{
  "head_dim": 64,
  "rope_theta": 10000.0,
  "attn_scale": 0.125,
  "init_std_down": 0.00408,
  "batch_tokens": 65536,
  "doc_mask": true,
  "max_steps": 13569
}
MLP neurons of a small language model. Each row is named by its layer, matrix (gate and up: input weights; down: output weights) and neuron, and shows model dimensions 480-575. Each number is 128 + 32 x the weight over its row's rms, rounded and kept within 0 to 255. A neuron's up and down rows have the sign that makes its largest values positive.
After each neuron's rows, "fires after" lists the tokens most often just before its 100 highest values on Wikipedia text that the model never trained on. A number after a token or word is its count.

L5.gate409 [106 119 145 115 104 161 139 176  74 112 144  92 135 111 165 100 145 113  93 132 103 142  89 123 143 131 125  95 137 131 100 159 182 170 126 128 137 133 201 157 144 193 153 163 125 180 106 142  77 176 149  76 147  79  98 141 181 129  91  96 107 119 132  81 114 156 173 165 113 134 130 198 100 166 143 184 141 180  69 156 168 109 107 168 130 118 123  78 136 111 117 148 118 128 119 152]
L5.up409 [155 162 168 118 128 188 106 167 155 199 158  90 148 130 189 102  72 116 138  86 155  99 137 171 120 151 122 102  89  58 133  91 143 123 115  75 146 169 101 101  92 100 124 114 147 152 167 146  62  92 163 104 171 139  98 149 136  92 136 133 140 142 164 110 123 134 140 115  91 110 127 152  73 122  98 115 158 110 110 102  83 124 122  65  98 122 121 112 151 160 148  74 168 175 221 125]
L5.down409 [ 77 122  60 119 116 113 115  72 141 109  99 104 124  88  31 131 210 140 177 148 137 119 142 113 121 127 105 116 117 152 255 100 134 147 144 144  89 178 123 154 164 120 114 109  87 133  85  48 120 184 113  73 117 149 157 119  97 114 113 155 114 101  93 155 170 102 119 164  95 102 109  96 123 131 145 186  59  77 190 157 100 104 137 206 117 127 103 145 125 121 121 140 116 149 131 203]
fires after: " |" 33, "." 11, " on" 8, " " 8, ":" 4

L6.gate310 [122 109 138 148 144 141 121 133 123 124 123 116 149  57 137 162 105 136 145 154  90 136 141 156 126 112  91 118 135 105 130 154 152 138 145 104  81  97 119 152 124  99 205 123 159 141 160 165  88  99 130 154 142 161 134 170 145 124  66 143 195 150 126 119 100 166 155 160  44 155 125 148 144 107 125 147  96 158 154  86 185 128  62 135 154 109 182 104 160 132 121  94 165 109  89 134]
L6.up310 [147  98 123 183  96 144 156 120 141 137 108  99 146 216 131 170 142 117  97 109 176  43 160  92 139 124 124 157 163 179 168 121  88 153 102 145 170 120 142 138 163 141 174 117 139 109  92 121 170 141  91 186 164 125 152  65 129 148  83 137  92 124 189 114 130 114  65 113 163 152 161 136  97 167 120 144  85 133 168 176 119 108 159 116 178 120 161  98 118 121  93 133 104 106 188 108]
L6.down310 [115 153 210 110 146 137 123 214 117 162 133 160  64 139 116 133  81 129 105 131 150  36 129 120 123 144 136 100 121 147  27 100 125 134 149 111  89 117 104 154 129 128 147 193 142 160 149 103 143 156 113 191  72 136 111  68 113  77 148 151  94 118 113 129 111  73 159 104  91 117 139 194 136 150 136 128   9 146 159 107 137  99  29  99 115 131 133  74 145 125 107 141 130 152 167 133]
fires after: " " 50, " (" 17, " =\n\n" 4

L5.gate733 [113 182  68 137 145 116 215 145  96 112 148 131 110  78 170 125 159 116 153 131 153 113 130 179 132 173 173 130 174 177  97 146  84 104  93 129 179 131 171 134 161 141 169 128 112 127 137  67 146 176  96  83 135  98 169 125 199 142 103  97 119 129 184  81 167 121 101  91  99  70 150 167 120 109  93 163  81 119  80 106 144 138  91  65 150 167 180 195 157 121 152 121 139 129 175 140]
L5.up733 [ 67 138 112 123 181 100 161 135 121 141 141 114 153 145 184 109 178 143 162  80  97 153 154 151  91 163 152  99 192  96 158 162 156 123 106 135 140 138  96 183 158 106 215  85 189  92 132  82 148 138 149  98 175  79 152  65 165  88 122 115  84 136  92  99 127 133 169 151  89 104 120 107 192 130 152 116 103  97 127 182 126 120  98 203 129 176 174 118 126 165 168 142 128 196 169 149]
L5.down733 [100  71 149  90  95 158 141 118 143 193 134 186 111  98 100 133 132 114 144 139 136 147 118 130  93  94 113 151 106  94 171 145 119 164 103  69 106 107  73 178 115 128 129 119 169 112  88 150 129 178 111 112 109 154 125 141 145 164 120 145 170 148 122 112 179 140 108 156 103 184 128 124 171 119 153 116  98 136 158 151 110 158 124 137 117  97  78 141 155 123 131 106 136 147 146 153]
fires after: "," 44, " " 35, " (" 5

L5.gate915 [ 98 157 103  93 119 138 138 118  85 126 125  38  66  74 151 114 126 115 157 139  74 150 118  98 109 107  76  87  84  76  43 115 138 160 164 153 119  94 131 121 153 136 138 100 132 107  89 130 165 124 108 115  57 127 145  57  64 165 103 114  76  76 126 122 106 108  73 178 142 131 144 132  93  92  95 155 123 184 112  98 175 136 105 119 153 137 201 138 133 131 107 110  84 151 140 134]
L5.up915 [169  65 136 134 124 145 150 111 148 140 113  78 117 138 124 141  84  63  89 185 137 183 148  78 163 112  96  85 169 121 146 160 113 106  82 112 103 117 127 112 132  92 112 106 131 128 109 154 124 125 157 192 108 134 159 126  81 122  96 150 102 114  97 126 116 126  90 132 135 150 175 116  69 104 137 147  89 177 162  96 170 133 184 120 116 206 109 141 175  76  55 155  94 114 187 145]
L5.down915 [ 81 119 156 160 132 147 125 142 118  84 111 156 152 171 122 112  82 125 140  87 141  81 113 162 135 178 144 189 180 105  27  81 134 160 145  76  94 148 169 171  99 147 127 152  96  78 168 187 128 151  85 162 140 148 120 137 182 187 115 137 139  98 133 143 149 136 142  93  74 103 131 124 128 131 184 159 114  95 155 127 111 170  60 146 141 137 130 192 110 177 176  83 111 162 145 121]
fires after: " " 42, "eb" 11, " card" 7

L5.gate345 [118 149 113 122 134 131 134 138 101 130  91  52 150 124 143  59 102 108 176 154 146 151 161 102  97 107 149 146 103 106 109 162 101 138 168 143 165 118 156 117 145 155 149  87 183 166 155 124 150  89 178 127 142  71 122 127 137 132 130 205 112 138 145 141 109  95  48  79  98 128 147  62 102 141 124 106 117 117 123 155 157  79 142  80 118 169 128  88 163 167 176 119  51 162 147 146]
L5.up345 [163 146 135 111 163 106 147 136 101 146 106  91  95 114 157 104  99 120 128 146  91 150 143  62 109 163 114 106 120  98 180 128  89 128  74 155 165 103  49 129 177 112  70 132 143 151 144  84 118 107 146 143 147 112  67 121 152 155 118 110 127 175 167 108 205 108  90 113 104  93 128  85 132  98 130 144 145 149 118 143  84  60 136 115 164 154 124 145  77 112  76 151 110 221 146 160]
L5.down345 [116 166 119  81 114 123 115  96  78 153  77 119 139 164  81 101  94 123 140  99 154 109 116  83 105  74 182 106  96 150   0 159 116 119 141 160 146 168 113 131 170 160 134 173 146 142 184  67 124 135 128 130 114 103 138  70 135 126 137 187 160 114 129 137 116 142 101 156 106 125 130 136 115 107 186 140  91 143  86  85  80  88 123 204 149 179 131 139 101 191 180 124  56 169 122 123]
fires after: " (" 63, "C" 5

L5.gate1320 [ 90 119 104  95 123 132  92 178 131  86 125 123 131 151 141 166 161 190 109 155 139 118 162 183 183 177 108 158 139 143 120 118 113 139 177 178  69 147 132 160 158  82 142 117 103 110  63 139  96 109 134 123  99  62 151 108 103 140 132 133 116 133 149 119 101  63 135 131  99 117 133 134 146 123 148 129 156 170 195 122 178 109 105 106  86 191  79 133 119  83 157 102  95  95 115 135]
L5.up1320 [141 131  96  72 133 158  60 113 155 144 137 123 124 174 112 127  99 144 148 140  77 186 171 152 148 142 139 106 139 117 121 199  96 179 107 186 165  91 134  94 139 121  88 110  80  99 171 183 221 139 119  86 142 136 111 153 128 165 217  73 152 116 137 148  78 164 166  89 101 115 115 164 177 101 126 155 130 119 125 178 128  96 145  21 131 122 175  75 115 136 105 188 134 118  87 207]
L5.down1320 [185 106 150 177 162 168  56 129 160  71  96 122 172 157 107 116 105 176  98  98 184 160 124 155 145 136 158 101 122 160 136  99  90 168 149 139 125 139 150 135 151 179 174 165 127 133 102  97  93 128 176  67  85 119 163 112 132 119 152 186 112 131 120 127  67  97 117 156 105 142 157  87 141 160 106 218 128 171 157 143 210 154  85 177  95  85 104 113 147 116 110 143 112  80 103 135]
fires after: " " 45, " \"" 11, " (" 7, " to" 4

L6.gate1229 [174 137  83 190 104 118 153 132  91 102 135  96 112 149 149 112 110 160 157  93 110 142 166 182 106 120 126 221 152 103  92  67  62 111 213 133 134  88 117 130 167 135 127 116 113 169 136 128 111 151 148  80 115 119 137 145 124 132 113 157 110 129 145 106 175 123 129 200  69  77 141 204 115 124 125 100  97 161  42 145 114 135  95 177  88 184  90 166 151 104  68 146  81 170 134 173]
L6.up1229 [ 85 120 119 168  97 133  79  90 208 121 118 144 126 129 141 136 190 122 122 151  91 178 116 179  93 138 165  87 103 183 114 135 107 115 111 125 193 160 171 117 153 117 122  59 100  96 137 120 183  80 111 110 197 136 105 177 129 119 122 107 116 180  83 111  88 140 166 176  86  90 130  92 122 141 122 184 173  92 118 119  88  68 193 117 112 179 132  68 142 148  55 138 154 110 109 114]
L6.down1229 [161 150 147 122 158 161 146 194 158  89 144 103 158  90  72  50 179 172 111 129 203 166 107 169 126 115 110 103 117 187   0 111 153 139  75 134 166 199  92 171  92 126  84 134 134 159 105 151 150 147 103 113 157 180 122  97 117 138  68  97 191 138 116  40 127 123 144  89 131 173 203 106 165 118 107 132 135 137 145  87 152 203 125 164  80 125 148  99 137 122 166 145  77 154 181 128]
fires after: " " 57, " (" 8, " de" 6

L5.gate777 [ 85 152 137 134 139 151 120 168 119 113 135 125 161 141 144 122 110  44  99 135 113 138 202 126 180 102 132 109 145 136 121 135 169 143 151  73  83 101 135 147 120 131 129 173 121 106 127 179 154 112 136 158 141 181 160  99 140 128  65 110 207 159 124  85 149 170 139 151  75 113 109 109 169 122 174  89 127 126  98 118 209 189 106 147 128  63 157 158 125 187 143 117 140 104 136  89]
L5.up777 [ 98 137 144 107 163  94 135 157 141 153  68 151 125 153 101 154 150 138  76 101 161  75  76 154 113 138 122 145 139 178 131 102  94 132  77 103 155 119 139 108 119 143 159 164 159 167 138 164  93 101 125  87 153 140 170  58 137 145 123 121 101 100 142 114 109  74 116 138 121 117 116  67 128 113 103 142 151  77 120  37 136 120 109 109 138 148  99 130 107 179 145 156 140 112 104 137]
L5.down777 [161 117 150  96 105 108 141 189 154 212  93 120 147 125 141 118 117 117 108 115  90 122 124 107 174  97 105  81 158 170   5 152 115 142 122 185 137 179 140 105 157 128  65 123 105 121 164 157  93  70 139 128 162 102 116 159 134 121 124 132 109 170  81  39 183 116 149 112  95 185 112 132  91 136 138 117 123  94 136 122 137 159 177 111 115 121 126 139  53 123 186 159 180 136 137 177]
fires after: " " 47, " m" 10, " /" 7, " |" 5

L5.gate833 [139 145 125 160 157 126 122 170 172 183 130  83  97 126 127  99 104 159 168 101 133 122 182 120 145  58 158 176 163 118  95 157  96 128 115 125 120 116 149 124 174 147 112 171 187 119 187 157 157 170 155 126 157 105 104 168  74  94 153  76 112 120 122 179  97 129  63 155 114 171 134 131 137 116 103 136 126 141 106 145 163 118 155 143 162 138 136 191 147 110 147 148 148  79 226 181]
L5.up833 [123 183 122 145 142 162 160 159  98 150  82 107  91 137 105 128  92 131  75  76 116  35  96 137 111 173 137 172 129  91 121 166 189 134 110 107 158 120 164 160 148 126  71 185 127 113 202 122  34 118 162 159 169 141  68 167 153 120  99 138 137 154 145 131 130  88 118 126  63  95 145 138  95  88 101  82  64 120  53  91 127  83 105 126 170 161  71 144  95  87 152 118 116  77 122 147]
L5.down833 [129 181 148 111  61 141 153 141 115 126 122 165 124 180  99 128 104 101 194 152 112 121 169 106  58 139 145  97  97  99  88 135 102 105 147 137 190 175 168 184 157 156 109 125 187 165 122  89  98 112 141 156  88 126 140 174 169  91 153 162 204 139 144 146 152 142 162 179 101 143 152 114 128 104 134 135 168 181 116 109 130 111 119  77 189 135  93 169 150 137 172 158 101 125 176  54]
fires after: " (" 46, " \"" 8, "\n" 8, " www" 5

L6.gate326 [107 104  96 136 117 133 181 139 113 145 107  79 114  91 113  68 104 133 103 165 113 104 147 152 187 131 142 118 137  90  77  98 133 160 144 144 151  91 124 140 120 114 185 126 168 148 103  99 117 163 115 160 128 101 181  96  86  99 175 150 132 111  94 135 204  96 153  71 130 179 126 137 127  94  86 111 132 145  86 122  72 103 112 135 139 158 112 130  54 212 112 108 102 149 142 155]
L6.up326 [115  84 119 173 120 114 104 129 112 196 141 176 138  69 112 123 124 166 117  92 112 169 163 221  98 150 129 144  52 139 140 108 129  81 152 110  74  90 172 135 135 124  93  96 120  95  70 163 125 134 118 142 145  78 141 125 107 200 142  99 179 157 117 146 110 111 175 200 100 141 169 127 144 106 104  44 135 135 108 103 133  94 127 105 163 118  68  77 159  65 115 114 116  99 135 129]
L6.down326 [129 113 189  86  99 144 129 130 133 129 186 163  89 138  92  95  87 119  82 167 170 196 173 133 175 166 144 108 154  98 128 133 126  94 171 176 161 129 135 161 172 161  59 173 141 144 130 156 174 155 130 116  94 169 138 128 139 150 105 113  97 155  82 153 196 101 159 123 130 132 153 153 160 104 126 131 130  96 113  97 122 155 182 139  95 110 126 181 154 122 157 153 130 145 142 134]
fires after: " " 40, " number" 8, "." 5, "–" 4

L5.gate958 [205 149 166 115 123  69  62 156 111 173 107 192 139 140 124 206 131 119 189 119 133 124  92 125  79  81 123 151 126 122 156 121 103 133 188 152  29 109  85  63 126 116 148 143 161 112 149 137 175 181 139 126  84  92  71 179 117  97 123 122  93  97 137  93  61  93  82  98 127 154 118 190  99 132 126 118 181 129 134  94 139 167 177 141 104 195 147  99 140  79  82 137  85 107 138 141]
L5.up958 [ 85 114 105 124 111 106 116 135 124  76  48  51  82 132 107 152 153 135 151  73  71 171 111 137 131  89 155  99  91  98  93 132 162 143 101 160 121 139 177  89 146 175 106 152 112 168 114 139 149 135 153 141 122 129  56 170 112 162 125 182 151 110 122 103 134 112 144 103 121 120 139 173  72  96 140 184 137 137 125 149 178 143 119 124 100 208 179  97 191 132 105 102 139 111  77 134]
L5.down958 [ 91 168 151 143 178 167  82  70 103 142 114 109 118 159 109 140 164 126 165 150 124 178 168 113  74 170 114 120 131 182   0 178 189 156  87 102 100 133 140 145 175 146  91 132  99  80 120 137 134 140  90 168 165 141 184 130 114 117  64 114  92 176 131 137 115 102 144 110 141 145 129 135  63 149 159  97  84 149 136 149 119 102 128  99  89 121 151 126 122 207  89 134 134 163 129 140]
fires after: " " 52, "," 6, " |" 4

L3.gate1304 [118  70 194 112 120 197 117 157 176 122 128 153 147 120 161  82 138 138 145  78 139 119 163 109 139 107 126 235 170  98  90 119 163 108 138 183 118 198 106 101 164 139  84 129 148 130 135 157 120 112 126 173  88  83 101 137  78  88 138 121 117 108 130  63 104 200 156 163 165 159 125 143 160 127 146 176 136 173  91  92 127 223 121 121 110 131 142 113 108  86 131 152 118  91 150 159]
L3.up1304 [113 100 178 105 110 148 119 102 163 130 135 143 127 147 173 157 153 125 187 130 103 113 144 161 110  88 157 159 148 139 127 143 173 126 122 151  94 131 100 112 138 142 112 151  93  97 141 110 142 110 128 153  88 132 132 141 153 120 113 151 134 133 103 106  48 124 151  60 156 142 167  93 122 127 138 135  80 164 161 102 143 160 191 125 101 117 126 115 142 173 139 145  81  96 150 162]
L3.down1304 [108 109 159 147 110 106  96 146 118 127 118 131  94 173 152  91 148 154 142 126 112 132 164 164 112 194 184 147 188 140 155 123 117  79 135  93 122  95 124  78 132 131 112 183 168 123 137  66 137 110 128 137  98 168 166 100 100 140  65 181  65 147 123 102 124 107 186  75 101 107 144 150 119  97 116 171 171  78 115 106 115  82 122 154 133 120 106 183  89  98 157 143 108  96 148 127]
fires after: " |" 34, " " 31

L6.gate573 [ 84 125  90 114 122 143  61 139 130 143  91 123 192 148 107  65 167  57 173 118  80 120 159 149 108  96 174 110 156 151 121 135 147 169 140 142 152 143 114 172 167 118 130 192 150 151 118 156 147 148 152 128 208 148 139 105 112 189 136 138 142 167 148 117 151 134 172 141 108 122  77  91 155 141 140 140  94  85 115 137 128  53 120 152 189 112 143 155  73 116  81 128 107 133 109  91]
L6.up573 [135  79 138 132  65 138 169 109 140 183 167 129  91 103 150 151 149 130  66 118 158  74 183 125 168 111 120  92 153 120 130 114 152 134 123 135  92  93 200 151 132 139  84 150  76 197 145 119 152  69 101  99  96 107 127  94 150 179 144  88  63  98 133  72  66 112 130 159 138 111 119 115 117 156 124  88 125 142 121 199 175 101 171 126 170 128 150 114 148  90 167 172 121 151 107 102]
L6.down573 [127 121 220 134 142 176 159 126 189 116  70 134 146 133 107 122 120 107 107 126 163 142 123 126 105 136 125 137  93 110   0 167 139 154 128 122 109 162 155 150  79 157 129 159 173 148 155 144 136 143 110 151 114 177 139 149  93  98 115  72 127 172 131   0 100 136 120 144 103 127 176 129 104 155 145 143 122  93 125 126 164 118 138  97 140 111 147 144 160 127 200 135 130  71 117 143]
fires after: " " 73

L5.gate1697 [144  91 150 145  86 102 158 109  99 139 115 144 121 198 114 176 163  81 141 164 108  92 153 184 149 157 157 155 181 131  74 100 116 135 142 101 107 169 127 113 107 133 124 194 109 155 107 145 143 194 105  82 203  51 137 128 123  90 166 126 124 124 139  91 130  82 154 167 154 115 133 132  95 166  86 202 125 135  74 124 144 152  88 119 139 148 120 126 156 112 196 126 119  69 115 139]
L5.up1697 [127 175 120 119 113 151 146 158 124 156 169 154 158 129 117  60  47 165 126 107 168  66 133  68 144 137  97  98 163 154 140 179 150 170 193 120 200 126 125  98 108 150 105 118 122 102 146  99 112 143 110 136 115 109 149  76 148 199 136  57 168 120  77 154 136 107 118 146  92 163 115 145 114 145 133 122 165 145  94 175 120  94  87 153 200 150  78 176  23 135 149  56 120 123 125  65]
L5.down1697 [137 125 105 152 135 119 121 185 124  95 127 109  58 118 115 190 196  94 200  93 152 110 125 153 140 140 183 112 110 131 175 135 110 135 138 193 145 161 141 148 175 111 143 108 138 101  70 103 174  63 125 148 143 133 131 137 104 135  71 133 114 114  82 208 142 110 133 104  95 170 113 149 158 116 171 119  87 115 113 131 106 160 125 145 106 185 129 142 141 191 125 154  84 145  72 125]
fires after: " in" 17, " (" 17, "." 11, "," 11, " |" 6, "1" 5

L3.gate1775 [ 76 128  77 171  37 131  93 179 109 148 149 110 125  80 195 109 105 148 123 136 101 150  95  88 175 121 104 156 140 141 123 133  75  97 142 126 134 116 126 144 153 100 130 123 163  76 145 144  76 114 154 122 107 140 140  76 148 133  83 115 151 143 161 103 164 103  91 146 133 124 111 110 127 107 139 118 135 145 134  98 124 159 137 101  82 124 167 137 132  78 123  69  50 124 116 202]
L3.up1775 [104 124 111  93 115 149  72 185  48 145 121  87 121  70 159 164 124 132 113 124 137 124 198 149 142 151 154  91 101 144 138 111 118 162 135  88  70 105 113  65 162 153 117  97 189 155 125  95 148 127 138  75  99 132 155  63 149 136  92  90 161 123 136 152 160 120  71 117 153 128 117 148  97 144 159 146 123 178 156 108 131  95 110  77 143 142  66 125  78 102 130 121  41 163 129 160]
L3.down1775 [173  69 158  95 163 110  53 193  96  86 127 153 103 140  89  98 113 152 175 176 165 132 117 119 113 129 130 140 134 113 255 150 177 169 100  95 176 183 149  91 112 174 115 146  84 191 162  72 169  94 130 157 111 172 128 152 186  74 120 118 103 185 149  90 131 152 128 138 136 155 130 120 166 140 149 167  91 188 132  87  93  72  92 154 181 108  75 149  89 139 106 172 175 131 126 132]
fires after: " " 57, " (" 8, "." 8

L6.gate623 [104  58 144 127 128 176 148  32 147 107 153 145  73 144 170  74 167 153 124 176 145 155 135 160 143 108 144 170 124 138  64 111 125 151 116 153  90 141  88  95 154 200 100 138 116 158 145 127  31 134 144 132 119 148 135 123 113  67 138 118  95  99 107  59 202 175 120 131 133  90 142 143 153 131  97 148 116 172  70 113  89 134  81 145 130 155 166 156 120  92 118 113 122 125 157 123]
L6.up623 [177 134 153 124 135 151 142  82 130 149  55 112 162  86 137 150 204  85 152  96 153  61 153 148 106 126 118 101 106 157 120 155 138 139 185 103 127 196 156 146 150  87 158  99 145 129 140 134  89 135 130 115 115 103 126  68 141 116 148 184 120 181  58  66 165 172 158 127  92 182 145 129 191 127 100  77 162 144 125 166 143 112 134 101 144 147 116 152 137 157 167 140 111 127  96  99]
L6.down623 [167 135 193  93  98 164 102 118 172  91 144 142 114 102 106 140 143 123 170 111 116  67 109 145 157 111 125 108 120 185 238  40 115  69 133 155 112 151 121  80 125 153 115 101 124 113 168 119 173  73  85  98 148 103 133 146 123  91 106  98 105 102 127 157 162 157 158 123 147 140  35 158 149 211 124 111  73 114 206 135 123 140  26  86 120 160 146 113 120 155 127 135 165 132 114  93]
fires after: "," 52, " " 29, " (" 9

L3.gate900 [208 110 108 159  82 103 158  69 105 172 111  88  70 228 170 171 147  69 111  88 102 148 146 107  80 108 160 118  64 137 143 136 115 117 157 119 139 179 100 128 115 180 116 101 142 159 111  62 143 146 179 110 107 119  93 142 152 155 121 127 115  78  65 140 150 159 113  56 125 162 140 106 156 123 118 134 123 123  73 104 117 165 157 173 119  97 146 128 104  59 166 129 126 109 203 153]
L3.up900 [130 150  90 114  33 136 184 107  92 139  90  59 155  78 112 160  78 107 130 106 145 102 143  90  99  66 177 133 100 110 157 135 194 158 120 195 147 140 170 140 169 203 149 141 116 149 158 154 160 139 129 123 143 102 130 100 115 126 149 172 120 136  76 168 179  81  53 115 119 127 126 127 134 150 152 104 136  93 112 138 115 173 114 122  67 162 128 127 108 154  91 132 139 122  89 109]
L3.down900 [193 159 161 116 163 131 111 121 164 157 101 133 173 100 162 105 181 156 121 124 117 100 156 130 141  85 144  63 147 124 255  94 130 105 139  67 125  61 118 156 116  94 145 146  99 104 149 103 167 155 114 144 106 154 119 152 110 165 159  87 119 149 152 215 150 169  82  99 137 206 128 127  72  71 122  97 193 117 133 145 139  91 168 128 123 125 131 127 112 122 134 157 109 110 171 136]
fires after: " —;" 34, ";" 12, " " 9, " Rand" 7, "k" 4

L5.gate1562 [ 88 173  85 147 136 201 113 111 124  31 132 115 141 129 109  70  96 120 132 162 155 114 161 159 119 147 139 196  88 112 135 121 159 158 173 137  92  75 134 143 139 131  78 191  99 120 133 156 109 103 118  80 177 119  55  89  96 138 127 128 136 101  93 172 122 134 138 135 110  78 112  87 117 129 134 149 141 123 115 130 139 103 118 127  88  93 151 105 132 143 146 104 114 153 128 133]
L5.up1562 [133  88 165 109 140 128 126 113 120 143  81 163  98 130 159 118 150 109 168 140  91 139  87 145 169 159 191 124 154  86 141 157 107  81 146 116 110 161 122 102 142 118  78 168 119 147 156 126  92 153 179 140 167 155  85 101 109 148 154 131 118 165 102 151 154 130 122  82 152 123 139 125 126 125 126 163 149 191 153 163 123 122  67 185 169 172 156 165 151 110 129  90  98 125 129 161]
L5.down1562 [147  92 111 181 142 123 106 152 100 134 110  54 143 125 160  99 156 114 132 204 144 108 147 106 134 114 119 139 137 100   2  84 164 168 100  73 152 110 104  91 119 153 155 102 106  72 136 124  55 107 112 139 137 104 184 165  92 119 111 118 150 156 148 142 132 118 111 153 175 154 132 118  82 114 113 122 120 115 107  96 121  98  48 135 143 103 179 157  70 159  89 120 127 172 127  85]
fires after: " " 30, "." 22, " (" 5

L6.gate570 [177  96  80  64  91 123 189 150  86 163 119 151 130  67  96 122 120 139 125 137 113 118 135 166 170 136 158 119 182 109  98  94 154 162 129 129 148 152 188 101 151 124 155 165 115 113 166 163 136 144 133 153 134 130 158 136 127 171 139 118 140 167 138  73 179 195  69 133 102 143 182 200 127 141 105 125 109 117 145 171 146 128 105 120 132 115 129 172 110  96 170 130 124  73 130  72]
L6.up570 [119  86  81  79 139 179 140 130  85 157  80 149 132 152 149 145  90 162 179  98  96 143 124 153 145 167  91 104 169  64  99 121 152 108 114 132 133 159 125  74 117 129 187 177 139 117  98 138 158 125  96 182 145 153 140 114 118 147  81 129 170 124 156 122 153 139 131 105  67 108  81 216 161  86 140 134  72 170 192 118 124 114  94 113 143 130 130 102 126 131 123 142 165 220 131  96]
L6.down570 [121 119 114 169 169  87 160 125 154  99  66 158  85 166  90 132 120 105 163  71  80 140 113 114 119 126 122 130  51 127  12 145 103  84 103 126  77  64  93 118 149 134 139 153 143  56  79 193  59 151 124 109  44 155  90  95  78 127 166 164  88 119 145 156  97 152 100  92 137 140 172 156 137 186 205 100 132 131  68 133  82 111  51 123 231 136 126 163 116 174 176 169 117 152 131 129]
fires after: " " 64, " |" 4

L5.gate309 [105 112 148  95 198  90 135  78 139 131 123 137 159 143 176 135 157  74 134  96 131 142 160  56 136  76 147 116 107 156 106  73 107 114 165 141 161 170 142 119 134 161 101 128 144 107 191 173 140 127 114 166 119 152 138 121  72 146  95 199 148 158 187  93 125 172 186 100 204 151 104 199 115  60 142 191  98 116 182 112  79 116  88 111 128 159 150 126 128 141 114 117 125  97 137  77]
L5.up309 [110  51 148  96 157 107 145 104  89 126 151 133 128 141 147 139 200 147 178 140 117 190 124 110  87 134 129 170 128  86 107 109  97 126 112 130 191 149 147 133 135  88 145 122  85 115  84 119  74 105 115 170 116  75 196 135 142 192 158  94  97  96 181 148 149 114  99 123 167 147 168 132 131  98  94 156 123 176 149 147 145 152 207  72 122 115 120 139 104 142 116 163 126 120 115 115]
L5.down309 [143  98 159 102 112  94 131 148 163 130 149 146 100  87 102 138 127  60  52 192 171 111 100 131 140  78 114 127 100 126 141 112 125  87 165 141 125 179 124  81 146 135 164 190 121 113 186 103 133 138 157  99 137 133 100 118 113 104 153 138 142 186 114 116 118 152 146 115 155  69  95 164 133 107 192 149 161 137 155 142  97 186  45 189 167 134 117  82  95  80  88 117 134 146 137 103]
fires after: " " 39, " |" 17, ";" 12, " (" 4

L6.gate1473 [202 120 103 167 127 131 151 135  47 165 191 114 137 178  99 189 135 130 133  73  97 134 143 176  86 137 118 160 137 109  83 124 148 106 166 163 156 170 150 102  96 158 147 205 101 130 137 193 129 110 141 185 171 144 140  57 157 123  99 158 132  69 105  90 162 143 150  87 189 109 135  98 191 153 105 145 159  57 101  53 116 149 131  87 102 125 123 124 149 110  86 172 121 188 142 140]
L6.up1473 [144 182 114 115 102 165 165 116  81 134 113 117 109 145 116 125 125 120 122 102 109 117 177 135  84 136 196 142  96  97 129 156 161 110  95 162 165 129  94  80 117 108 158 170 130  91 163 121 107 119 120 154 173 148 134 144 171  96 127 108 121 144 104 116 165 168 148 159 209 155 136  98 119 156 104 126 131 127  70 111 114 130 136 187 124 133  97 123  99  80 135 146 120 125 127  92]
L6.down1473 [106 132  83 118 126 109 136  97  49 154 140 149 119 144 125 102 111  88  81 118 162 132 127 125 140 144 150 154 173 119 232 111  74 126  94  90 134 126  85 109 157 111 169 129 126 159  85 150 146 139 188 113  79 107 112 141 158 122  80 111 130 116 138  74 152  98 162 119 107 156 129  99  99 118  92  61 106 129 154 182  97  65 136 141 172 161 115 117 154 122 118 166 124 134 128 143]
fires after: " —;" 30, "." 13, ";" 6, "–" 6, " released" 4

L3.gate522 [142  90 125 203 132  99 125 131 116  89 161 141 173 151 137  97 158 121  52 170 136 135 168 127 167 111 162 185  90 181 105 138 166 109 124 123 137 159 143 156 173  94 182  87 136 234 141 104 109  92  82 128 108 112 116 131 175 128 133 167 109 105 110 118  70 140 113 137 135 119 162 178 126 190 115 106 137 177 120 120  97 165 152 156 122 109 127 192 137  96 105  77 110 139 133 129]
L3.up522 [188 154 171 105  82 208  76  44 134 148  96 140 156 162 106 150 116 138 128 106 129 138 178 107 156 129 140 173  22 106 115 176 153 117 109 110 105 118 164 186 176 125 118 129 156 131 185 154  84 104 147 126 157 154 119 164 143  87 103 103 143 165 129 129  88 139 158 136 149 129 183 131 167 149 149 159 118 159 168 118 133  83 152 125 143 185 142  89 118  70 110 144 108 173  89  90]
L3.down522 [150 130 118 112 171 146 167 164 154 177 186 118 142  84 103  81 163 158 160  74  92 152  67 139 186 100 139  87 111 137 145 130 153 103 172 111  97  70 158  43 106 101  89 129 126 114 143 134  76 166 171 164 110 141 154 115 108 128 127 108 152  64 151 145 152 124 162  94 107 139 178 128 116 109 156 106 122  93 130 175 107 133 151 127 193 129  97 125 132 153 156 167 116 171 155 145]
fires after: " " 46, "1" 4, "–" 4